MLP neurons of a small language model. Each row is named by its layer, matrix (up: input weights) and neuron, and shows model dimensions 96-223. Each number is 200 + 40 x the weight over its row's rms, rounded and kept within 0 to 999.
After each neuron's rows, "fires in" lists the words (lower case) most often at its 100 highest values on Wikipedia text that the model never trained on.

L3.up401,250,242,222,95,269,284,244,176,150,247,187,144,223,175,276,194,136,232,206,190,242,150,211,250,176,226,243,263,238,197,280,64,206,157,205,197,233,239,157,146,246,125,244,234,164,143,155,170,141,182,184,185,210,232,198,209,219,257,155,204,324,246,173,274,202,224,147,234,180,193,267,269,218,165,149,234,239,229,171,196,147,191,200,193,214,201,281,180,234,86,153,199,136,175,227,176,290,223,144,201,198,194,281,169,214,218,270,201,216,229,184,191,170,226,182,232,129,154,242,206,144,197,163,192,232,225,174,178
fires in: "2", "0", "collaboration", "response", "selected", "central"

L2.up285,205,229,186,195,271,270,193,184,175,199,147,197,271,219,145,204,233,218,212,214,198,223,182,217,175,180,242,183,149,318,140,220,116,145,240,239,201,176,246,234,206,216,258,143,271,239,233,149,151,203,163,183,161,145,227,261,289,169,216,189,282,188,219,180,199,218,250,184,208,215,221,172,176,209,206,231,166,199,170,165,211,140,178,166,205,207,129,213,212,245,167,278,212,274,136,170,120,198,209,252,139,174,145,214,208,178,164,221,193,270,173,167,186,202,196,226,236,246,137,181,147,165,185,226,206,201,269,154
fires in: "set", "school", "line", "village", "child"

L2.up286,342,202,139,191,242,238,206,221,239,200,157,228,195,165,196,186,141,202,125,209,184,211,189,191,251,222,216,227,193,182,93,189,235,190,210,274,167,192,230,221,228,142,187,194,210,216,154,172,210,218,170,162,247,252,238,218,210,156,157,275,244,133,217,195,151,187,225,160,247,136,225,199,158,220,198,145,202,228,195,227,151,142,229,193,144,130,240,205,227,187,167,147,173,146,257,212,159,201,179,206,208,205,234,253,205,231,213,175,180,268,189,247,216,147,174,205,246,216,204,223,144,88,238,209,184,189,184,221
fires in: "of", "all", "english", "british", "common", "commonly"

L2.up174,216,267,197,202,225,293,150,121,208,206,238,209,177,271,125,183,171,181,216,296,254,246,240,181,192,241,143,243,127,277,168,202,209,186,218,171,193,179,178,225,157,276,173,234,174,229,101,192,205,177,131,122,254,181,224,186,315,147,235,177,98,183,178,130,207,178,129,261,200,152,169,182,228,231,249,276,190,227,186,134,165,165,166,225,233,227,233,148,217,208,162,267,174,193,227,227,207,146,203,202,204,186,242,242,154,209,162,253,187,175,194,156,240,252,195,192,126,298,276,192,170,203,174,206,230,212,196,222
fires in: "history", "republic", "public", "after", "historic", "international"

L3.up368,301,163,248,201,219,204,179,179,227,158,219,172,217,240,204,204,142,176,181,157,224,142,228,177,198,212,248,184,129,197,223,213,259,187,120,235,212,181,199,186,214,211,161,279,219,247,235,240,179,195,145,205,165,156,262,219,179,187,182,194,276,120,179,196,229,205,146,155,169,189,202,210,156,251,179,167,196,161,193,225,168,207,201,231,156,233,206,257,115,208,252,233,190,158,263,211,257,281,179,275,176,263,162,157,170,117,224,248,184,178,220,193,259,168,261,248,228,163,246,199,254,176,197,199,173,147,165,222
fires in: "they", "improve", "improvements", "assumed"

L6.up688,262,155,182,219,218,213,159,81,212,158,259,213,191,184,131,178,197,180,183,221,201,139,159,172,184,257,189,225,206,188,94,206,231,161,177,173,248,110,180,246,132,224,163,185,247,210,231,225,124,221,176,202,260,216,248,164,134,206,209,232,243,141,115,251,217,225,221,219,286,268,179,166,131,220,225,202,231,141,265,184,143,220,248,126,220,236,183,214,151,154,182,210,177,205,225,270,242,232,150,187,203,162,211,240,190,228,185,260,225,206,148,182,100,194,235,251,154,194,165,191,204,174,240,229,167,247,241,258
fires in: "as", "of", "appointed", "elected", "deputy", "assistant"

L2.up692,180,206,149,166,192,248,224,168,198,120,181,229,120,164,225,224,222,148,202,174,143,177,171,279,237,232,172,204,176,209,158,232,185,124,243,148,218,191,254,200,172,190,257,214,264,151,264,219,227,151,163,204,254,100,214,201,247,198,154,175,209,159,131,189,183,223,237,226,164,160,184,238,207,193,228,219,129,197,216,224,210,224,240,210,194,173,238,214,269,298,134,224,145,153,211,204,245,183,167,184,201,195,139,241,204,205,206,188,166,280,197,126,171,243,248,228,175,286,247,197,190,229,146,225,167,267,248,216
fires in: "8", "mayor", "men", "colorado", "bachelor"

L5.up196,194,216,185,176,205,146,259,159,179,148,238,303,235,224,108,214,180,249,216,221,172,187,244,192,221,272,177,223,206,215,245,172,178,204,174,249,201,295,305,192,148,186,246,165,212,137,185,173,203,266,143,216,170,203,191,259,273,182,220,163,176,117,195,165,165,162,162,203,170,176,175,148,186,165,218,242,286,223,134,170,224,260,155,178,158,257,155,220,239,215,192,165,103,180,232,167,197,235,224,239,162,136,259,248,178,188,185,202,140,271,213,238,270,144,204,173,157,288,219,205,171,137,245,116,241,175,209,193
fires in: "united", "various", "virginia", "anti", "general"